python train.py --num_hidden_layers=21 --hidden_size=192 --num_attention_heads=2 --num_key_value_heads=2 --head_dim=96 --intermediate_size=768 --vocab_size=1647 --hidden_act="relu" --norm="layernorm" --norm_place="pre" --norm_eps=1e-05 --positions="learned+rope" --rope_theta=10000.0 --rope_fraction=1.0 --qk_norm=false --attn_scale=0.102 --bias="all" --tie_word_embeddings=true --parallel_block=false --init="normal" --init_std_qkv=0.0361 --init_std_o=0.00558 --init_std_up=0.0361 --init_std_down=0.00278 --optimizer="muon_variant" --learning_rate=0.0133 --lr_mult_qkv=0.5 --lr_mult_o=3.0 --lr_mult_down=3.0 --beta1=0.95 --lr_head=0.0037 --max_grad_norm=1.0 --warmup_steps=200 --schedule="wsd" --decay_fraction=0.63 --decay_shape="linear" --final_lr_fraction=0.0 --batch_tokens=[16384, 32768, 65536] --max_seq_len=1024 --doc_mask=false --z_loss=0.0001 --train_tokens=305200000 --max_steps=9631 --dataset="wikipedia_en"
MLP neurons of a small language model. Each row is named by its layer, matrix (up: input weights) and neuron, and shows model dimensions 0-191. Each number is 500 + 40 x the weight over its row's rms, rounded and kept within 0 to 999. Numbers have three digits each.
After each neuron's rows, "fires on" lists the tokens most often at its 100 highest values on Wikipedia text that the model never trained on. A number after a token or word is its count.

L15.up193:507448506528428537502492416519468452427503496465532544425499528520492465489489448593504462423462494492555562515494510529582479483458536517487482463556500507444499459631572547543548507500463537523523505456473508476493532550545539506456445465528462537535497528486477489517448569483588518521471475489484470476448534501489502560502500458493538522562474544524448465493496499476500567462467574437434501562485560525549441508428505426495491481488558528502562521476480575482480478576519558492538496550511458473454436492463525525438514553486475492561508541519471474500450524558507434585
fires on: " d" 29, " st" 14, " v" 6, " Z" 6, " com" 5, " \"" 4

L9.up210:511526509514446465477514527513498513488478448512499534528528490438426456443534580567503518450497537471524549473447440574555536487461566499519518508475520477513497487448492556522503530551489402474532536451506454490496598493458498499510506462530553508446411481528532473604567434535535550519551409552504557523542531476518480429531540534480446441516529458442507535486534460471485466564473507471522491489491503474444435492513483514505527532563503490470489560467459546475492483541511555488445417404537443467517528528513486493461514506512509598542514561472420474478489488586501542556
fires on: "very" 19, "ur" 10, "re" 8, "y" 7, "u" 7

L18.up624:522511499517473471503432516537427499380539580466542519447534455513405428522578456461433607483482491520518483508489483503492562527536503528561443536483547543482449472539488491606531479452574480478472498534504514463511495443531476534506476511505467481499508496501540483427550502600523491539510524539555494486498533496471502518598444496460540502520509523554418509478479506458556515479517481538466521478550435479519510467496482557542516513501483458494508444435595482457459562509490437526440498536547520525470510435428563529521468551418479554489432468469490461532518520483490478494
fires on: " G" 89, " R" 5

L18.up97:493469430487527521531524528520512455503515506532446538490494434507482500509503539469470567516530510553463477458536481508553481523445556474519471456558455464453487469561484581497539468523513573467523485468502597505514449524493513496487470554491575493413484575444483522542505556508545516561510491428542442493506490459540518545548511502509545455593503512580452525483459449489492573428483534513456481479582506526519502465501542430573529479438580488539540482462471533569488518587569519447533457534545518467473563500466509573558559548597484487498488543473533556496523452530523534499
fires on: " (" 39, "-" 24, " Z" 9, " K" 9, " V" 4

L10.up164:500465441485555515485529500531472466539597437518514427438453496434513465499498494478445449549487529449486425510455525478466535459519518555511551548465550506483533534494535469436507522511549534547527498527515529540456490459525563484482531419489503527468458444489478500521521550491506546466424510503557483561468432504509446536594446653476491463506472474552455542509514475524518497513466458508546518522496508497478505438504542476474451458527481508536529511581438500440490524511534550409555518502520405542553467534477426540503477502498468474496433534592487520451476514537529536577
fires on: "b" 32, "-" 24, "d" 17, "eb" 6, " of" 4

L3.up47:474484495488497528587458396596419554528481479562514493516597477520511485503489448536471526493503428437427451486494476466497457471551492473527501536491544488507487484472481451515539510525549578506489477539573408470556439509427492526457483522480549463452470464504498442477563468519580525459485475431505552464477524489515502550605535481447418503457517551476447456507555456466546566501553533481507462466452523491495557508511463536445512567516479512483543546466478557527546501535499464524420468461504495536485503555471503513520457552547538507560453473481583481495571500513512478490
fires on: "uring" 17, "," 17, " per" 17, " of" 11, "r" 9, "ing" 5

L15.up754:532409471492454408563520510531485567502503485551559487491545471474511490498501453482503486492540480485529498511491488460530529494487478534538508493540461440498517504607504472498490549529489500450545475528558518487535540522462445498512513511526453470520488486434480511518502584507536494535438559478503521427500512532492551539529438460432544506524448458485547499540558501542522499473491487483533513573524441547429375539440533427527461503390544527458507461461486501533574479532553544508488418485495435450379507480493530514534468493446453480513440435498523542521530483481527507618
fires on: " " 29, " v" 9, " st" 6, " gu" 5, "it" 5

L9.up625:467510499450489484478512501510514471484507554531491535491541519492503463451439471504453485427533500418543483516438525509491525536476457514502520488509532554550511584453453547545521485522409467491495435486482498496455469502506478416504490500611546573539506521455478455569528514541561476493539535560532547515519530493491516470542489499442480487534570428422476559531475440483440550495512533438432439418521477434533492517478506492469538609476482544483559451563495533515514477524547493445417495567409534518503482500436472519508563489470491564559437510558455545502457459481479509539
fires on: "and" 22, "ack" 22, "all" 14, "en" 8, "ue" 6

L18.up550:470483523523539484525536495493422510452552542548447503511512455510470515469537551524582561560461463510512436494522483496432541504522519527558476506515566499515492484567468504516537527535506488497534459501444447472452514497532458589512472456435516529544502535486540510440512500576474530486442511532443517433423545521506487453447510500452556554480487520572478532541543515430475523507448499480471530405482502488538593413503542506537532460404419481481560462486530459459546494510479509512516484537510534550556460421456499489446620498490474555483547431535534513516510491501415470473
fires on: " L" 15, " R" 13, "n" 8, "urn" 7, " r" 7, " pop" 4

L8.up704:574576491597508545590546470475487460519449513513469458527504506502539520445501445537462454403526489500580482524469499488513503532534517501470581458496511525537427484516479612489506578489557513496530520513553529538358457459509503501527506481478530501539423444520496448464467461569439468504467526494524510523429503458499437503572527586448500452550476544489465481537507505500457532484559530520540523513464563512479523487497491492517500490515442463489512460562488574515497525486476452482485555473549449560503450508545479516541499461434571471502500477533560523466501556407464516490
fires on: " and" 29, " of" 18, "–" 12, "th" 11, "-" 8, "P" 7

L8.up530:523552506527517573560479516518459497565504493468460460519449522482524478500479484466437532410514477497513578501480513435469536544515507516452473487505368598547444532499507590533556503374496526529479512583504511528427484530505444429480533525477504488502481515442503533606604503567539525493469530501489498516536551479521528427515458500484489470562483480489573426535518547511550478473498469517484505469509528575498486470493633542540541522511403508469479472554477501508454469443507516507455488476511448499475425515494511474462498497523467560465500491472498492460506483478467518517
fires on: "i" 25, " of" 14, "," 9, " and" 8, " |" 8, " &" 5

L15.up245:526593472564486491512457439492512500587469498491501451494525481475501498474548510521453472484482504496490459563483509456452424501460539498463486505552540515479422507554470516428539506545524506520510549540516526561536491474475523449461504476514461499522515462508538442514528427493492445486550495495499428442545500553528459418533471550587536494521563494497537489439468461535483560539578508475466435455515510525498553470547431478528541516465485522474497503545533447586436475457534425441533500517488415619528556528534474555504508542468478555454455564485536473487495573406542519460
fires on: " of" 20, " the" 20, " and" 13, "," 10, "\n\n" 6, " =\n\n" 4

L10.up280:530468461511495533436440519485522532510542434492478433485505484521513395439481454399460427494470479419496429559438464523501519537506601502507525495526535468461545469550489560510507549540538447494426513569448451487494568470518536509429542527549542516475480523514518568477505536522508486487523493479493507510471471528566489445511425518531471430478487533534498524501514500581487535493473483557449492537475515478486523532478492427481463502518584494490499498606448481467496524457526569510458472661513529483446489473493507503519496456494524458524464491500537498472454449518540469595
fires on: "t" 13, "a" 11, "se" 9, "d" 8, "i" 7, "-" 7

L8.up554:513478497482493464443519539551576499513475594554544526504576547500509463465455513546509457451560504570471480506456406554472545506474467512601539512485516554444469509497561497451534507501513529548517525585413493457544464571505534517437576477462452425486513463551466497504515525518479460461523517497498447513559540482526476444477399528444493522526563508473538490482480518492471510500518469551462437475488587572478505532467486496512519510491488515370522460521488527505494499419479545543576487433474526459529471540504450463460439514479469465479420526493501487519527428495506475454
fires on: "n" 22, "l" 16, "ar" 13, "m" 13, "k" 8, "h" 6

L12.up635:443543510519494508538533500497485502497451530544546497585522484498519482512466513481523518502471434546421565482497447499533558558513522565592378497401544537460495498516527497484510491491520490584461466468496537509524476518520530532532520488451509455450507473486458426463505487479514547478576556573512464546494476500565508526518519498528531457515471447518451498471503553569488497451573534441427469509478516501468473522525447487512571452497488501430455486562460517510520471393415552442513445549492595500475571506505462530478504507463525468456505574547476490414522441461463494444
fires on: "p" 21, "k" 20, "ch" 11, " Sp" 8, "sk" 5, "st" 5

L8.up471:438613478501532453467461522550471468474464494483541374600503549483464500467494548439502532515464549511534482527503447511436518468410490465537590530554532514516486516457500486407478517507536558532510497457460516514501518458526517455501503543546454520467471451471495564419515470494516545472508468508493501546516544479532521501468570542454556462511486421531462572513445445560482471467474530553478463479421527449544570505488489500528506546530465512478501497529574548433461561479478571452488469512556484498502479505442494528500527516429486449450442535486533600489533546495517487486
fires on: "H" 13, " |" 13, " /" 11, "'s" 10, " who" 9, "ok" 8

L10.up611:454460520468490458512530545466546485417463473576544467573544460524577496445416551552522413435544458547419468471449529533500470563483520547497475487439494508506547582436542505525412484513526506509493560465527477467529485542591546555465559513428466466448505491488565536439448589438503473509494518565521517502502517561510451483499481530525544509498527444461472472521550601530468500519505498502517493463546505525525369504504507476580503440464483513467527500505509523505523513458456493539530474512545429477476488514546495486493512522441434566496503470454473479457524503514497511516
fires on: "k" 15, "c" 11, "p" 8, "he" 7, "f" 6, "h" 6

L5.up726:480441494512473401444465542587484485506500520554481478435510516509494517499413433489491489486461460550562546547467489448485487492452446568557540505542446511485522520426561530507442482562513521485553554555544532530544500493454543535469524446449509519516501499542444509525465476420531506520411471481450448479440453540501440501539454490551537492494478504450521571525509486527534511526488512419513534496467565546495520612579474539483529525477437493499482470477545519478484532526420438514524519531544584496457431505490443454437462497462492437568471484507501539501468547569495487529
fires on: "l" 17, "eb" 15, "n" 13, "ob" 9, "om" 7, "ent" 7

L7.up726:423478480428471465552500509526535555637518508508470535491559490500480459584489481481481446571507441479473586537518528530502467475473503520486490491466430488458489589482548543515477483464499524542444568457529529516513492510523528401526557502488441503455477455531485493465554489521538537486453521534509467489565495516513476528596565487444465497506460476467519512563521509445482448463454509476472498515535503583472492505519511525529493454495532505418444479449463474528515556544411497484490527526573376517512508483490413452532504501441491494546520434565463510464490432550509553473
fires on: "l" 28, "n" 16, "ok" 10, "ot" 10, "th" 7, "ch" 6

L7.up62:501433456530495472462515515490548400469456491468554452524528550550546493429462507578512447468478528501492518465554395462445504483551547536542475463450513478541483553471469575434461527572479438535453528508545496537518495549511557459451460516453520476455470504467555469465491531472461474506474540533425519535469432455534475471544485462507529456565511510509502521520490544496499510512495555435452474547535601569549483543497547567527544482405438520448611494490505520524486489517477563485476457489561502516442503546467493504427479480541528519575516489538526504441530490495520465449
fires on: "p" 21, "l" 18, "k" 10, "g" 9, "c" 9, "t" 7

L5.up575:532500506488549496462477495504482487544470479412489553537565463539536468472448569534489542514519392489450496452471478406449451497554509477526458453517524515537500529502502466502510485495553413448520534524501525458516497456398506508522577521486599506516464527490459487528471596437523498495460471457455555527502476551514446490478516479498568549583475513506537568504537537434521523498528469477487491455482571498470437530474522401539515522491478540490429536470534460508546457519553470504586474542598505492488519525481516504422511547523529494466432527466456498550419444541475537521
fires on: "l" 19, "ar" 16, "w" 10, "n" 9, "qu" 8, "ra" 6

L12.up160:523467512505539511531424542535464451477528443474496480497481497464506415532535441493424523547466536468545501541426498471517502457534436466555469581508462410525537466497495482465525502520516515499495459548490480435438510518532510471549551561442492507543565499545517523448481500532577495501602447501542511511531461489559477515471575550555506426493482448574474459551568504461529523500525503505525542533392490480500516461549507538527482455584498512563470479447474572456465526449483514554484463526537558476521576506498444492437527505527423515534461486470560425453474560488508475463
fires on: "fess" 18, " Pro" 11, " pro" 9, "g" 8, "ot" 7

L9.up350:491452516539452415491512488517503600500482542475457488445526443453533476522381458509532529456563475547565463542494495417433439520489513553509473446508466491474544493488524539448558579504480453515461561487524508492450511455473508545476564479472480535453469490489434494535542564475508430525481489489516483568471530547504455508506541439495469503573484509499525401569515527481498448499553517415465459488446503567555476547494544489501496563531511552414454490482423530523515540517502512546497520540597417498486511552491501539463464550484544488492517451500479532524544485523558471556
fires on: "n" 19, "l" 11, "ri" 9, "k" 7, "ent" 7, "end" 7

L7.up627:528518514479449410476470536516449515525486478445485510552494522450492474457439473498524426446535544498526455521519473423410462441534495457461440525541465407506509502503567488471463503558542508627430522475505425505493529515483507498466505513505546485524484502459493497478503615527494539466467577501497495493611514523475474560508531523479526498553497475458515432500525557576498468451453530439519497550493491509479488486523468553459563502526498567502447456458518525488557512442524475529515443572538508503484534475552489543548498551558456464572446477445454486501525440566507554568
fires on: "r" 28, "s" 22, "l" 15, "ri" 9, "g" 5

L8.up706:570518497531533516514522463487496492426511566497490527435482483490497490497475489568491452492530527574457558422511451539459493567458524509528432537501424469490469547451449496548528502438437499498536581449507466424538556460463405447508570492493473491546497514448499508545504541500409454477431482458445490523504520499503501508537474503537578530473500485564518458443530503484481477474470516520477471464519527513472485548500517538563554495528534475452490495563483540540437516467562445505424467475613456462464598533464519532518550529593467524497484495501462457561496525562465455559
fires on: " " 25, " X" 21, "j" 15, "a" 9, "ig" 8, "x" 8

L16.up8:469453466505573525539540548535425560514547496512450490397560482514470535541489460542532544465516411524531483503489452499502503577494481525494466501508552528468463442569497522497484456428499451466420514521433570560499457547502535457474458522561476528523528536414496518542498500488557476556457464560503538531467467492550515540496502513544411438515482479489418494539482496497447468503500589526465594514455492513522544530411484465509546491507530558491541438481504469530518425525585495443474478506479427424483499492498506539506601547522473525434464474516467523504478507511512496554
fires on: " S" 23, " d" 10, " K" 9, " Ch" 8, " N" 6, " Z" 5

L8.up645:590424494535495525489562498487551502465511453447512551519527473501520408502539422478534532497516554455523502497505510458508499486500471423474445405442442523526496473427527551470502518518512509500476468528456490509544470529464459505504504607521494495522596528564449456496456508463527455436522501549487472508538508430538461457422468536535460485580539528534482525540594474431468480626521420579501531492517490507571507514504495565508443453507488474443459490498511509512505497524511570500484522548506502439541481535473449512521567515474482480442466548471467492507456523445545574458
fires on: "ut" 43, "fess" 17, "iv" 11, "all" 9, "ot" 4, "ill" 4

L7.up155:504511446487494443444474545546566461496451479527484499422504531498546502487434451502489461437524540454489526502443543507529433602475551572525498395497473514610450504465469524509434548493514485496485538500610498565483560547537498434472522483490513571561501507500508521575468559495537551523436460534552536487472466425489515532477471557492551487477626418458505552498469547516433505476503474519478504458519527492498516573491500463467437529512525436519542489526562417476501562567551504475462531488457489531475501491512533459498483534525480531477464497471498532544520467453490529484
fires on: " an" 26, "ack" 11, "om" 10, "and" 8, "en" 6